config = dict(
    num_hidden_layers=12,
    lr_head=0.0108,
    dataset='wikipedia_en',
)
MLP neurons of a small language model. Each row is named by its layer, matrix (up: input weights) and neuron, and shows model dimensions 16-111. Each number is 200 + 40 x the weight over its row's rms, rounded and kept within 0 to 999.
After each neuron's rows, "fires on" lists the tokens most often at its 100 highest values on Wikipedia text that the model never trained on.

L6.up438,210,175,204,197,275,207,217,176,164,119,153,217,209,241,224,183,219,182,169,196,199,153,129,246,121,203,231,165,190,158,182,191,177,240,201,185,232,258,232,202,167,211,144,237,139,149,126,224,252,183,270,168,117,241,148,213,194,249,154,153,206,237,188,267,197,284,173,206,146,196,282,145,205,228,166,252,182,135,229,210,216,251,196,129,207,164,186,181,136,169,222,235,153,227,228,183
fires on: "-", "| ", "of "

L7.up403,218,197,160,201,289,207,224,210,169,107,270,236,224,198,160,163,144,232,173,118,256,126,208,200,239,170,254,195,132,103,211,186,172,150,244,199,205,253,208,195,142,183,194,151,223,208,220,171,180,187,213,204,159,173,202,200,218,251,166,211,242,198,213,173,180,148,178,246,179,202,287,227,197,254,171,171,178,154,182,145,226,189,171,247,233,186,157,249,208,231,131,200,179,211,231,167
fires on: "re", "tr", "-", "Tr", "| ", "0 "

L4.up736,164,192,161,177,153,225,182,168,161,134,182,159,194,225,146,152,134,214,239,193,243,212,272,229,239,156,241,234,201,268,217,174,193,135,258,273,178,237,192,251,214,224,136,199,236,131,209,173,200,252,163,274,242,219,208,188,218,186,187,239,209,190,182,243,245,179,169,118,189,283,213,331,178,226,190,259,149,204,203,156,235,129,148,145,154,214,259,180,218,194,250,178,210,159,173,216
fires on: "and ", ". ", "all", "; ", ", "

L2.up238,190,231,230,217,167,266,246,217,191,238,223,257,157,291,245,198,175,158,209,226,204,180,194,200,184,129,222,251,255,265,157,143,128,269,243,224,129,187,155,164,227,134,203,141,193,198,247,247,241,183,171,207,216,195,193,148,174,167,240,159,190,161,142,214,157,186,171,224,169,231,221,130,217,195,225,163,186,234,133,215,256,227,235,234,213,204,192,233,205,238,297,221,195,163,252,187
fires on: "\n\n", "to ", "of ", "Website", ": ", "All"

L2.up67,209,180,191,161,216,112,196,140,142,188,158,224,147,220,137,232,154,202,236,160,252,193,162,156,217,165,187,263,232,184,205,123,197,196,197,215,265,203,236,203,169,236,237,196,232,244,219,203,128,216,146,216,226,196,298,145,268,173,171,197,230,191,262,165,149,223,213,137,163,174,181,250,199,266,172,228,183,210,170,194,259,223,273,214,168,191,230,212,135,191,179,170,281,180,149,234
fires on: "0 ", "5 ", "4 ", "ight", "3 ", "y "

L4.up441,229,210,227,256,296,232,227,213,221,198,183,195,133,270,281,226,221,191,180,235,199,201,220,155,223,191,194,213,220,245,232,200,171,280,220,197,233,141,187,173,269,163,116,222,215,243,286,232,226,236,117,202,76,156,101,191,241,161,191,173,218,173,137,162,177,182,264,158,159,212,265,243,170,244,249,237,98,239,189,201,190,220,183,164,196,210,173,189,174,217,175,180,156,187,208,203
fires on: "of ", "m", "it", ": "

L6.up54,242,127,229,231,218,142,261,234,114,169,168,178,267,240,195,282,261,197,176,249,218,170,205,231,265,213,201,207,210,157,251,186,148,187,210,204,167,174,210,192,201,185,153,196,187,150,165,138,131,159,255,219,176,121,161,158,169,279,185,232,188,185,226,219,193,200,143,245,182,188,231,215,174,255,183,185,278,236,164,182,216,134,188,172,205,222,208,230,189,219,151,270,182,230,193,204
fires on: "| ", "0 ", "(", "3 ", "1 ", ") "

L2.up129,193,214,194,192,206,155,238,271,206,159,203,223,152,161,200,198,185,184,178,130,264,115,153,123,182,243,153,155,226,215,222,245,229,224,202,167,173,239,219,173,193,207,192,192,274,216,142,148,206,162,175,192,195,239,228,146,219,142,223,266,202,204,258,147,159,183,162,214,200,264,147,163,182,241,180,202,203,142,226,254,248,186,268,243,230,162,194,206,202,217,175,204,218,236,270,146
fires on: "| "

L8.up142,261,253,164,199,272,197,141,221,142,197,184,215,260,205,156,235,218,218,161,264,219,20,130,205,254,261,201,148,180,145,211,199,194,205,209,237,229,305,258,159,225,110,204,239,182,232,217,253,151,204,138,228,200,222,167,193,262,198,205,215,233,222,234,161,247,226,196,264,204,219,248,210,199,213,158,203,248,186,203,265,234,207,140,166,149,206,191,191,230,212,175,278,253,221,140,207
fires on: "of ", "with ", "by "

L2.up201,227,205,229,193,249,249,253,248,204,187,140,232,166,226,282,151,182,292,206,170,215,145,264,250,179,224,241,202,258,221,162,223,258,245,201,202,198,249,193,316,182,208,215,208,196,166,166,284,215,171,154,119,194,207,206,205,100,177,165,239,218,156,214,216,190,175,248,187,199,127,216,257,188,230,250,184,159,138,160,168,216,182,181,257,268,193,226,159,212,218,252,217,134,184,189,215
fires on: "a ", "World ", "the ", "early ", "late "

L8.up222,144,126,261,205,235,189,108,195,234,213,214,176,166,95,209,293,179,186,87,232,193,188,175,213,224,147,225,220,155,276,231,142,233,211,199,255,234,166,167,337,188,215,177,182,258,229,239,244,196,222,210,197,174,175,204,228,186,140,207,196,198,186,176,130,220,181,248,189,214,138,232,225,214,295,164,204,169,228,235,219,186,199,197,217,198,202,233,212,262,247,273,227,194,211,170,240
fires on: ", ", "became ", "is ", "Although ", "was ", "become "

L7.up204,201,178,223,187,309,206,233,248,140,267,275,185,197,189,126,183,153,207,196,202,162,231,151,275,223,244,217,199,224,181,217,193,173,210,245,264,194,191,215,131,248,213,217,218,200,226,223,174,252,201,152,244,212,135,222,267,159,169,215,165,239,158,142,211,270,250,178,193,158,165,224,216,193,271,167,244,188,151,278,197,262,168,220,189,231,190,277,149,183,176,240,214,204,210,235,233
fires on: "H", "Mc", "ew", "a", "ing", "W"

L4.up630,271,159,234,171,220,243,217,303,241,173,132,210,174,208,239,236,217,247,130,207,217,251,139,187,243,180,175,261,165,165,180,226,246,225,215,164,129,193,188,169,167,154,268,272,252,161,124,154,198,206,236,194,219,206,153,215,252,136,204,234,172,209,218,231,227,114,168,180,233,140,221,115,154,249,107,175,203,196,230,270,259,152,245,218,182,169,202,120,210,138,167,184,192,236,224,217
fires on: "| ", ", ", "38"

L8.up734,136,255,164,216,216,218,160,185,164,221,248,196,118,166,225,173,236,187,97,169,211,115,224,186,191,216,257,212,197,224,220,189,172,202,220,201,196,214,229,256,182,192,179,159,239,145,199,228,163,220,207,188,204,176,235,245,215,169,178,214,309,205,201,274,255,217,207,192,189,174,260,236,225,191,216,158,218,177,187,196,203,180,168,293,183,218,285,165,283,220,241,246,184,165,178,228
fires on: "| ", "N", "Th", "): ", "Al", "- "

L7.up337,146,169,243,236,201,158,233,158,297,199,196,173,184,122,263,181,163,304,235,211,174,233,201,168,198,235,145,198,201,198,159,160,136,212,200,163,156,201,159,186,193,169,172,212,203,249,138,202,248,188,171,154,163,157,243,171,233,227,216,130,243,172,162,186,265,184,140,248,260,177,132,168,201,208,188,232,146,252,178,268,237,149,233,192,160,147,173,177,237,183,190,222,248,258,148,193
fires on: "| ", "of ", "|", "e"

L7.up693,230,232,155,139,138,247,165,158,152,174,182,220,157,248,199,239,144,221,251,170,187,197,190,173,214,181,238,250,234,166,169,165,176,211,196,239,180,235,191,188,110,200,210,230,219,181,156,241,150,126,42,194,169,212,216,162,262,205,259,197,201,167,237,193,204,182,192,174,178,200,199,169,247,166,195,241,301,189,174,193,182,225,281,189,184,185,180,244,206,253,216,181,191,149,178,152
fires on: "in", "ick", "unn", "n", "qu"

L7.up675,186,205,111,180,113,234,120,166,210,282,153,163,230,184,183,194,207,205,209,175,198,278,219,242,173,244,192,201,164,252,191,256,200,245,239,207,156,185,194,185,176,138,203,181,202,184,229,235,205,174,189,200,195,174,161,299,256,249,174,158,227,236,176,227,166,217,214,276,253,196,235,293,199,242,218,128,232,225,227,254,148,185,263,219,210,247,269,203,204,219,167,210,178,171,115,225
fires on: "% ", "age ", "High ", "death ", "'", "median "

L2.up453,226,165,230,246,190,200,242,165,237,140,268,183,255,203,174,249,250,167,96,163,172,125,176,178,253,189,204,171,206,192,194,234,127,235,219,120,238,173,205,178,211,197,229,185,198,280,208,269,250,230,164,144,166,178,180,199,257,231,183,272,242,133,239,269,174,205,226,119,155,234,237,194,183,183,199,164,239,192,292,191,181,258,225,206,214,188,231,253,173,215,132,269,233,208,228,241
fires on: "| ", "States ", "of ", ": ", "Nations ", "House "

L2.up116,209,204,213,96,174,220,184,237,151,209,192,275,206,192,191,238,183,219,265,252,200,82,133,223,225,202,207,216,94,154,253,186,221,200,211,254,250,273,221,223,197,230,235,182,197,191,203,168,221,135,154,168,202,222,161,187,199,274,247,234,164,275,162,234,171,195,208,137,212,208,207,219,197,162,216,237,144,202,226,196,186,259,132,175,231,236,228,207,186,195,153,260,190,180,139,255
fires on: ".", "; ", "with ", ". ", ".\""

L7.up333,176,201,255,147,221,185,215,286,173,205,199,208,184,196,251,176,199,260,213,155,151,83,244,224,168,214,260,181,213,156,183,191,201,169,269,194,212,247,174,225,197,148,132,211,169,151,151,200,242,229,235,154,199,219,244,269,223,217,186,228,214,281,273,155,167,152,275,198,165,196,190,250,270,195,201,168,155,223,194,207,226,213,168,217,188,224,202,143,224,134,161,103,105,159,217,164
fires on: "the ", "| ", "a ", "probl", "Comp"

L6.up199,184,165,253,204,179,179,218,200,241,170,223,237,258,224,263,207,216,184,131,170,241,201,172,212,102,226,230,172,152,207,143,185,185,259,161,234,198,212,109,129,232,163,168,179,179,305,109,226,181,176,186,158,222,186,150,175,266,165,131,200,209,214,181,187,234,200,157,243,226,112,245,189,161,238,171,168,177,205,242,230,248,195,234,151,190,227,195,233,147,192,190,188,202,291,260,164
fires on: "| ", "of ", "was ", "k"

L6.up140,224,189,188,223,185,200,168,164,154,176,289,169,237,193,214,170,254,130,233,238,193,284,156,251,230,189,171,172,184,147,216,213,272,200,87,210,205,221,183,146,174,246,235,208,266,151,205,182,163,189,174,191,166,275,167,230,189,190,167,269,187,163,220,226,154,108,145,268,171,185,243,123,228,261,153,205,158,218,119,203,256,198,183,167,185,253,216,212,159,222,199,148,160,253,235,174
fires on: ".", "Cre", "Time ", "ran", "ex", "20"

L6.up344,160,207,265,200,148,231,128,199,218,203,210,193,240,228,174,240,186,249,189,162,208,134,207,218,187,193,203,259,184,225,254,256,211,186,208,164,168,202,300,191,182,162,218,244,162,156,191,173,180,171,250,226,193,289,158,174,229,191,205,206,177,289,234,268,142,146,240,231,227,137,255,183,177,193,234,243,163,174,211,200,169,162,163,241,123,233,170,212,200,213,236,215,220,248,247,186
fires on: "|", "by ", "| ", ", "

L4.up554,233,183,202,189,192,203,208,247,236,263,261,277,231,220,130,224,218,176,239,131,209,228,88,232,180,207,160,170,134,195,191,213,237,148,209,192,218,267,221,169,132,188,157,263,174,137,157,191,221,220,303,228,160,220,159,152,164,247,245,92,251,226,123,208,199,207,181,235,217,125,182,240,240,204,161,201,128,232,275,188,191,213,159,207,147,209,206,207,209,192,277,242,195,202,188,157
fires on: "at ", "of ", "\n", "\n\n", "from ", "von "

L7.up579,251,211,290,165,179,224,143,215,190,182,189,193,131,174,289,167,192,101,157,192,219,215,247,234,229,159,245,196,129,198,154,207,233,140,221,211,193,216,231,218,181,257,242,237,347,232,287,216,228,272,213,213,151,172,150,186,284,185,183,175,143,190,246,225,137,198,257,220,240,168,184,183,268,174,176,227,213,206,201,188,173,175,200,155,187,183,242,260,187,234,194,253,145,159,254,264
fires on: "is ", "are ", "\n\n", "was ", "Total ", "were "

L2.up501,218,157,134,284,201,261,213,148,223,160,168,187,230,218,180,189,258,223,191,222,183,153,233,183,198,183,177,152,261,252,214,175,180,149,154,153,221,171,122,221,241,135,208,243,123,142,195,231,197,187,181,201,154,217,260,190,201,252,195,119,227,221,242,266,215,271,205,174,206,272,195,121,211,283,199,186,239,200,272,178,220,144,222,225,205,165,160,181,256,181,202,206,247,158,239,185
fires on: "===", "ation ", "|", "ence ", "high "

L4.up196,169,183,224,214,169,194,203,258,213,183,223,199,239,219,110,208,141,195,162,199,296,126,175,160,158,153,241,257,219,193,244,208,330,200,199,208,188,229,181,169,353,256,208,184,200,181,192,248,214,161,211,227,202,166,214,169,205,160,221,203,255,161,221,230,156,155,190,260,216,226,145,158,203,268,270,171,236,154,226,237,154,251,208,254,249,227,260,273,281,223,232,210,150,231,182,150
fires on: ": ", "– ", "born ", "| ", "("

L8.up35,166,210,185,162,189,139,194,200,136,176,212,176,126,249,172,209,207,186,201,263,211,213,221,176,211,245,233,145,167,236,202,151,229,212,244,212,92,162,162,108,250,235,174,91,205,219,195,258,199,234,66,267,223,220,211,163,231,204,233,217,130,224,197,231,218,208,190,310,226,230,234,175,204,226,225,203,203,227,178,217,260,131,184,240,197,179,269,148,190,157,223,199,176,259,252,235
fires on: ".", "- ", ").", "|", "Plat"

L6.up336,200,168,260,239,177,192,166,198,168,230,264,162,230,209,287,201,222,124,134,194,223,179,195,201,223,166,192,165,197,175,209,184,210,219,213,271,141,232,187,193,217,110,114,323,171,172,178,261,225,178,195,188,262,281,106,160,191,267,205,326,191,244,191,201,231,229,204,156,249,182,203,194,240,192,140,222,178,250,204,230,196,240,173,214,181,155,250,154,186,166,262,191,151,222,203,234
fires on: "and ", "| ", "(", ", ", "a ", "the "

L6.up257,161,193,187,213,194,178,229,154,181,247,155,210,207,133,240,215,154,241,187,228,262,215,205,199,188,229,254,206,164,166,197,253,151,180,253,208,193,160,114,206,100,183,220,231,146,202,120,135,239,146,262,203,173,210,177,188,190,169,201,296,223,265,178,258,276,183,199,253,219,263,174,175,292,205,248,209,209,222,155,205,216,165,169,227,191,197,162,188,204,202,167,158,132,197,173,221
fires on: ".", "z", "enc", "as", "| ", "pl"

L4.up119,212,172,184,181,219,180,196,212,224,226,201,172,126,258,203,213,265,242,235,240,199,164,254,248,265,155,204,282,188,197,178,167,234,193,235,163,203,203,163,282,153,235,200,190,271,194,188,194,223,240,200,97,226,175,224,282,161,232,193,222,184,206,210,217,281,272,180,182,197,251,217,162,135,256,177,230,218,209,167,263,158,139,205,247,135,222,191,164,180,229,147,218,167,273,168,256
fires on: "en", "all", "ne", "ob", "in"

L6.up0,159,123,153,216,250,211,283,262,216,261,207,156,258,207,239,215,194,176,186,157,226,121,169,112,239,182,246,199,197,163,199,212,207,220,211,225,180,222,176,219,201,243,172,237,140,211,233,154,237,199,116,230,217,274,178,212,232,272,182,265,163,185,213,259,209,215,232,283,194,190,222,164,182,90,151,223,205,151,233,149,221,211,244,239,173,213,190,207,223,182,242,228,187,182,111,200
fires on: "| ", "(", ". ", "from "

L2.up228,263,151,244,175,161,233,166,210,193,214,243,248,292,127,219,227,241,155,211,221,168,128,200,133,226,181,225,245,185,167,178,160,197,209,196,255,187,196,192,252,244,210,293,192,209,195,243,238,156,202,169,250,248,116,212,218,269,187,213,187,250,182,201,227,173,147,206,143,247,170,202,158,149,248,197,161,245,178,267,177,204,190,195,150,135,175,102,251,183,138,165,146,263,196,206,192
fires on: "–", "D", "-", "ro"

L2.up110,215,159,204,171,202,175,146,209,262,137,171,247,245,261,201,252,152,148,255,193,204,172,168,166,216,199,135,218,205,193,195,229,172,216,221,245,157,220,147,274,199,235,227,154,197,248,185,162,201,156,156,188,212,246,237,229,197,150,273,305,273,208,229,219,224,190,170,192,160,209,214,285,191,233,233,180,203,175,219,236,184,252,271,168,195,198,153,137,147,192,217,197,185,256,180,166
fires on: "| ", "= ", "York ", "South ", "burgh ", "City "

L6.up491,197,218,202,190,229,119,212,257,170,150,169,185,213,188,211,203,251,238,221,190,205,174,224,270,223,201,288,257,218,144,246,174,209,144,240,219,227,234,102,219,205,175,189,157,188,247,209,200,279,126,191,322,169,195,206,285,199,205,180,201,215,205,164,252,174,230,229,146,159,74,229,244,206,230,196,263,178,211,260,198,266,131,214,184,127,214,176,171,175,233,218,261,100,173,225,219
fires on: "a ", "r", "a", "the "

L6.up411,226,318,145,217,209,218,238,196,214,247,231,180,88,187,229,189,163,235,135,152,205,177,235,176,162,170,205,195,162,250,198,175,268,227,222,196,190,286,171,180,186,197,206,189,270,191,191,221,134,278,225,188,254,217,204,155,188,180,146,151,179,193,180,276,203,231,130,142,169,179,172,180,208,236,193,210,246,277,217,169,252,193,175,200,280,193,173,192,221,109,208,173,251,154,242,191
fires on: "| ", "J", "of ", "- "

L4.up20,203,113,147,191,204,188,158,158,195,186,147,203,157,169,196,273,218,218,242,278,250,89,154,218,213,184,247,198,223,201,146,168,169,168,177,227,240,228,169,183,229,228,243,209,200,160,201,246,189,236,205,271,125,205,203,240,188,197,176,209,176,296,210,100,195,269,204,256,222,163,225,285,207,142,96,170,248,242,218,251,226,160,180,183,189,196,226,205,236,208,226,272,173,190,187,236
fires on: "s ", "for ", "their ", "its ", "the ", "with "

L2.up475,191,223,233,233,221,180,198,226,219,187,281,212,270,244,213,309,297,207,217,219,192,227,236,163,196,177,251,253,162,189,227,206,198,186,159,252,201,183,217,185,102,243,129,181,169,204,157,237,229,288,315,125,184,215,302,194,195,154,203,223,178,245,239,167,281,168,226,252,209,186,212,157,234,204,205,241,246,177,198,174,213,208,268,235,182,179,166,218,210,243,214,201,211,190,169,231
fires on: ". ", "ec", "Mc", "rights "

L4.up717,219,241,211,135,232,194,201,240,268,183,150,159,253,175,192,140,180,161,255,216,105,203,254,174,179,241,233,180,166,226,192,229,157,214,207,214,62,183,175,200,158,264,108,167,233,174,125,247,180,149,230,232,231,180,164,153,171,190,243,196,241,217,264,207,188,191,204,174,116,143,267,201,256,261,200,178,178,202,154,168,241,182,227,147,211,193,229,241,213,230,149,207,186,234,184,170
fires on: "| "

L2.up423,148,180,257,248,215,205,261,231,253,247,201,217,233,198,151,175,165,156,217,250,156,210,182,190,285,229,197,141,177,207,163,252,114,237,180,107,262,168,219,143,205,315,248,217,188,204,170,268,221,196,144,208,252,257,233,215,204,210,287,124,259,171,192,221,188,188,223,128,193,143,223,180,235,177,196,82,206,231,184,227,205,240,182,212,190,130,202,220,266,167,147,252,195,213,207,200
fires on: "| ", ": ", "40", "= "

L4.up189,160,193,181,268,93,184,253,201,225,148,213,238,166,219,165,252,197,235,163,276,192,166,228,208,273,226,163,200,218,158,210,182,176,218,273,206,192,181,200,204,295,236,262,220,137,202,190,289,202,169,193,165,240,225,160,183,114,132,177,217,282,182,240,239,236,168,158,218,318,218,269,189,299,211,238,215,183,264,248,233,271,224,161,194,252,212,202,209,195,205,228,140,198,171,267,206
fires on: "| ", "of ", "number ", "$", ": ", "version "

L2.up606,202,186,249,196,183,223,197,234,228,184,206,260,147,170,164,190,192,244,174,134,278,143,160,102,168,205,230,249,209,224,205,244,182,173,189,233,182,265,185,179,192,266,227,230,255,177,191,185,197,207,160,181,219,195,247,147,162,162,223,163,287,241,190,226,143,194,184,276,196,148,201,244,249,195,268,201,186,225,233,196,169,206,185,214,220,215,210,248,189,290,186,180,196,227,207,157
fires on: "-", "= ", "- ", "| ", "g", "of "

L4.up483,199,135,124,221,226,182,219,223,215,284,177,197,239,172,236,214,187,112,216,222,159,200,152,223,238,179,200,185,163,197,90,260,169,142,236,228,143,211,294,184,270,185,189,208,228,208,181,265,137,207,220,182,251,205,270,122,247,271,261,192,200,208,190,197,188,214,166,223,201,175,229,209,211,171,176,187,171,220,161,200,198,220,215,227,157,149,238,167,240,210,150,152,193,216,170,165
fires on: "Ge", "\n\n", " ", ": ", "| "

L4.up422,261,289,182,272,206,207,173,300,232,115,188,216,236,206,136,142,188,196,231,176,182,133,158,191,180,186,192,215,200,232,195,203,166,183,235,236,216,189,217,222,183,236,189,219,271,265,255,271,263,221,237,199,188,168,205,222,213,191,165,245,196,115,271,271,184,223,116,195,159,195,233,190,251,234,180,151,184,223,142,162,187,153,207,282,202,186,275,163,189,169,178,219,219,176,192,228
fires on: "| ", "of ", "ld", "to ", "from ", "ts"

L2.up216,209,147,239,131,165,207,239,255,267,182,174,282,274,196,166,204,294,184,196,275,179,179,173,145,234,128,174,231,266,173,217,126,251,181,208,202,171,192,157,145,162,245,223,210,278,211,199,223,234,245,224,263,196,248,218,162,230,207,206,193,293,275,184,177,234,204,201,229,163,169,128,191,192,175,178,136,174,145,254,136,179,210,143,265,221,182,183,249,215,172,228,174,220,223,227,175
fires on: ":", "some", "-", "first ", "\n  ", "–"

L4.up235,202,178,200,224,248,179,188,155,237,223,207,195,167,173,234,185,235,230,244,168,168,221,200,182,171,277,186,211,192,149,245,199,209,179,243,154,130,200,234,206,170,202,210,178,239,191,156,139,237,184,247,191,219,187,200,245,256,225,186,251,185,158,166,230,151,195,298,166,167,242,283,174,217,300,297,152,169,211,253,202,155,227,205,313,165,170,233,124,153,186,200,197,169,143,140,158
fires on: "% ", "\n", "'", "\"", "- ", ") "

L2.up701,166,200,213,127,236,170,214,156,222,213,231,163,195,232,206,270,241,198,146,204,324,273,210,170,192,153,192,167,156,231,206,233,240,207,188,173,168,215,183,145,215,164,135,145,206,192,184,236,172,185,177,174,170,230,252,124,247,236,183,209,148,154,167,219,209,232,180,163,204,221,197,232,195,172,138,198,199,209,243,157,293,195,286,266,255,204,245,135,190,219,240,223,197,148,172,207
fires on: "|", "o", "ic"

L7.up490,277,202,160,187,171,139,206,171,155,214,224,249,237,151,168,157,137,150,197,205,175,215,240,120,208,271,216,170,216,260,174,140,178,244,210,147,182,323,204,235,211,178,250,224,159,188,159,207,236,182,195,225,259,184,284,143,175,195,254,143,154,173,264,188,204,223,242,135,160,217,170,157,205,206,187,189,188,188,241,218,234,190,166,243,225,203,152,164,253,215,175,241,228,265,149,233
fires on: "no ", "Early ", "un", "not ", ") ", "-"

L7.up448,210,143,169,180,195,196,149,189,131,267,280,202,261,199,216,173,182,294,232,214,209,198,208,184,177,236,191,190,193,167,267,189,233,192,196,163,164,203,215,167,147,240,213,228,207,160,205,214,200,151,196,244,181,239,255,182,164,163,197,204,265,217,150,268,167,201,178,208,216,252,263,189,153,236,149,196,198,187,212,254,147,203,273,258,152,218,255,231,186,173,198,209,240,206,256,235
fires on: "−", "Sh", "–", "qu", "ond", "th"

L7.up670,212,227,148,202,186,153,227,174,148,167,228,169,236,266,255,155,247,207,198,160,190,208,232,282,237,210,208,164,140,216,195,218,192,247,164,95,182,186,221,197,96,229,216,162,218,196,185,248,209,159,212,186,195,190,246,234,213,169,182,186,208,172,227,231,232,252,178,177,216,112,209,200,139,194,245,173,209,165,201,220,226,160,264,223,153,277,186,234,204,218,246,167,111,194,146,206
fires on: "en", "ass", "ne", "and", "ex", "ren"

L6.up341,207,222,167,189,161,156,150,237,181,206,196,167,237,180,232,264,136,207,202,227,229,248,169,185,205,235,159,175,149,208,230,221,160,177,272,225,137,167,165,168,187,207,220,229,189,169,136,202,194,221,250,91,225,176,287,177,148,164,245,226,256,176,227,164,219,236,146,205,192,177,247,185,279,265,247,208,200,154,174,247,251,253,279,214,196,170,153,232,214,195,124,191,161,213,286,160
fires on: "| ", "ted "

L2.up705,235,145,210,200,165,150,234,205,178,184,231,221,169,206,203,210,172,150,210,166,167,265,149,260,217,249,183,174,182,152,182,219,231,259,222,195,167,174,192,155,135,211,184,164,180,174,271,169,230,181,174,186,147,254,187,224,240,214,189,215,226,206,176,209,240,186,250,242,203,85,174,223,165,223,147,187,249,173,166,163,144,166,174,219,185,221,290,266,143,198,201,193,127,163,208,194
fires on: "s", ",", "embl", "iss", "takes ", "cost"

L6.up252,241,239,206,243,215,131,220,144,248,221,198,177,174,144,198,183,223,156,238,161,216,237,195,219,149,238,124,224,165,247,248,239,214,197,201,227,156,167,255,257,250,189,209,128,152,165,215,211,160,105,187,195,198,171,246,269,165,229,198,176,230,195,253,262,177,255,246,177,190,222,251,206,158,162,151,285,149,195,173,238,179,189,167,202,202,162,276,121,161,212,163,217,258,115,92,233
fires on: "'", "("

L4.up337,183,153,248,213,182,241,198,188,219,132,161,218,268,219,126,206,161,222,269,249,188,202,202,214,162,78,215,220,193,189,155,198,211,203,100,201,174,158,197,230,195,141,212,226,261,192,173,197,228,257,119,183,216,158,153,175,205,226,190,291,242,184,217,144,242,133,219,201,224,243,202,207,211,223,180,264,151,154,272,258,261,224,199,253,258,207,206,140,206,195,231,317,222,185,216,184
fires on: "| ", "age ", "0 ", "time "

L4.up456,240,204,168,257,194,181,162,213,246,182,217,221,232,256,153,219,102,147,151,178,192,245,265,201,130,147,207,254,210,290,242,222,260,131,198,169,238,245,196,211,169,220,208,158,311,203,174,175,177,254,214,218,177,246,219,194,126,195,203,212,214,173,193,217,221,160,171,213,163,150,154,160,183,177,183,190,96,196,196,153,286,115,159,176,164,213,226,179,221,174,168,229,185,170,175,187
fires on: "0", "; ", "until ", ". ", "9", "States"

L4.up586,203,177,298,226,228,164,307,145,233,213,185,197,222,204,213,198,254,145,185,185,254,114,228,202,145,231,127,208,210,162,203,192,201,124,217,111,223,217,172,159,227,241,180,218,218,256,199,267,256,162,158,209,187,244,250,183,165,170,172,266,201,192,218,155,159,165,232,188,229,212,196,127,212,178,246,208,269,192,240,253,162,187,199,175,117,180,206,244,149,230,153,234,151,173,208,290
fires on: "| ", ": ", "h", "are ", "total ", "of "

L6.up164,231,227,264,221,211,166,233,162,247,191,221,232,156,177,197,139,168,152,221,153,246,174,190,190,233,198,232,261,171,195,174,236,214,195,167,168,233,244,206,136,222,228,221,198,279,270,214,173,199,118,243,193,206,164,229,207,203,135,156,233,185,176,204,99,158,158,183,172,156,245,227,161,267,222,188,137,169,230,243,183,208,97,307,142,215,177,180,216,205,201,216,201,189,189,149,213
fires on: "was ", "re", "also ", "\"", "is ", "("

L6.up70,193,208,223,261,189,147,193,200,168,174,205,126,224,243,225,174,124,208,92,246,211,149,218,198,174,195,209,224,218,179,232,273,200,156,181,187,188,125,164,177,172,237,144,255,190,144,232,209,228,221,217,221,179,233,194,212,183,194,205,175,252,162,177,265,195,217,204,178,210,214,194,207,151,166,240,169,152,224,213,198,220,179,246,165,161,195,214,270,216,247,228,253,237,265,155,279
fires on: "| ", "–", " ", ":", "−", ": "

L4.up230,270,215,132,234,196,175,235,215,246,217,165,211,239,296,243,210,212,216,193,246,189,187,188,230,198,208,146,168,221,183,226,151,198,198,199,162,181,176,256,178,176,199,160,212,253,161,168,182,181,151,209,242,157,174,175,180,179,212,155,196,228,201,186,131,145,165,189,219,231,198,201,269,240,82,187,160,179,267,314,211,217,200,134,209,226,216,171,201,199,185,233,272,170,182,186,207
fires on: ".", ". ", "\n\n", "\n", "). "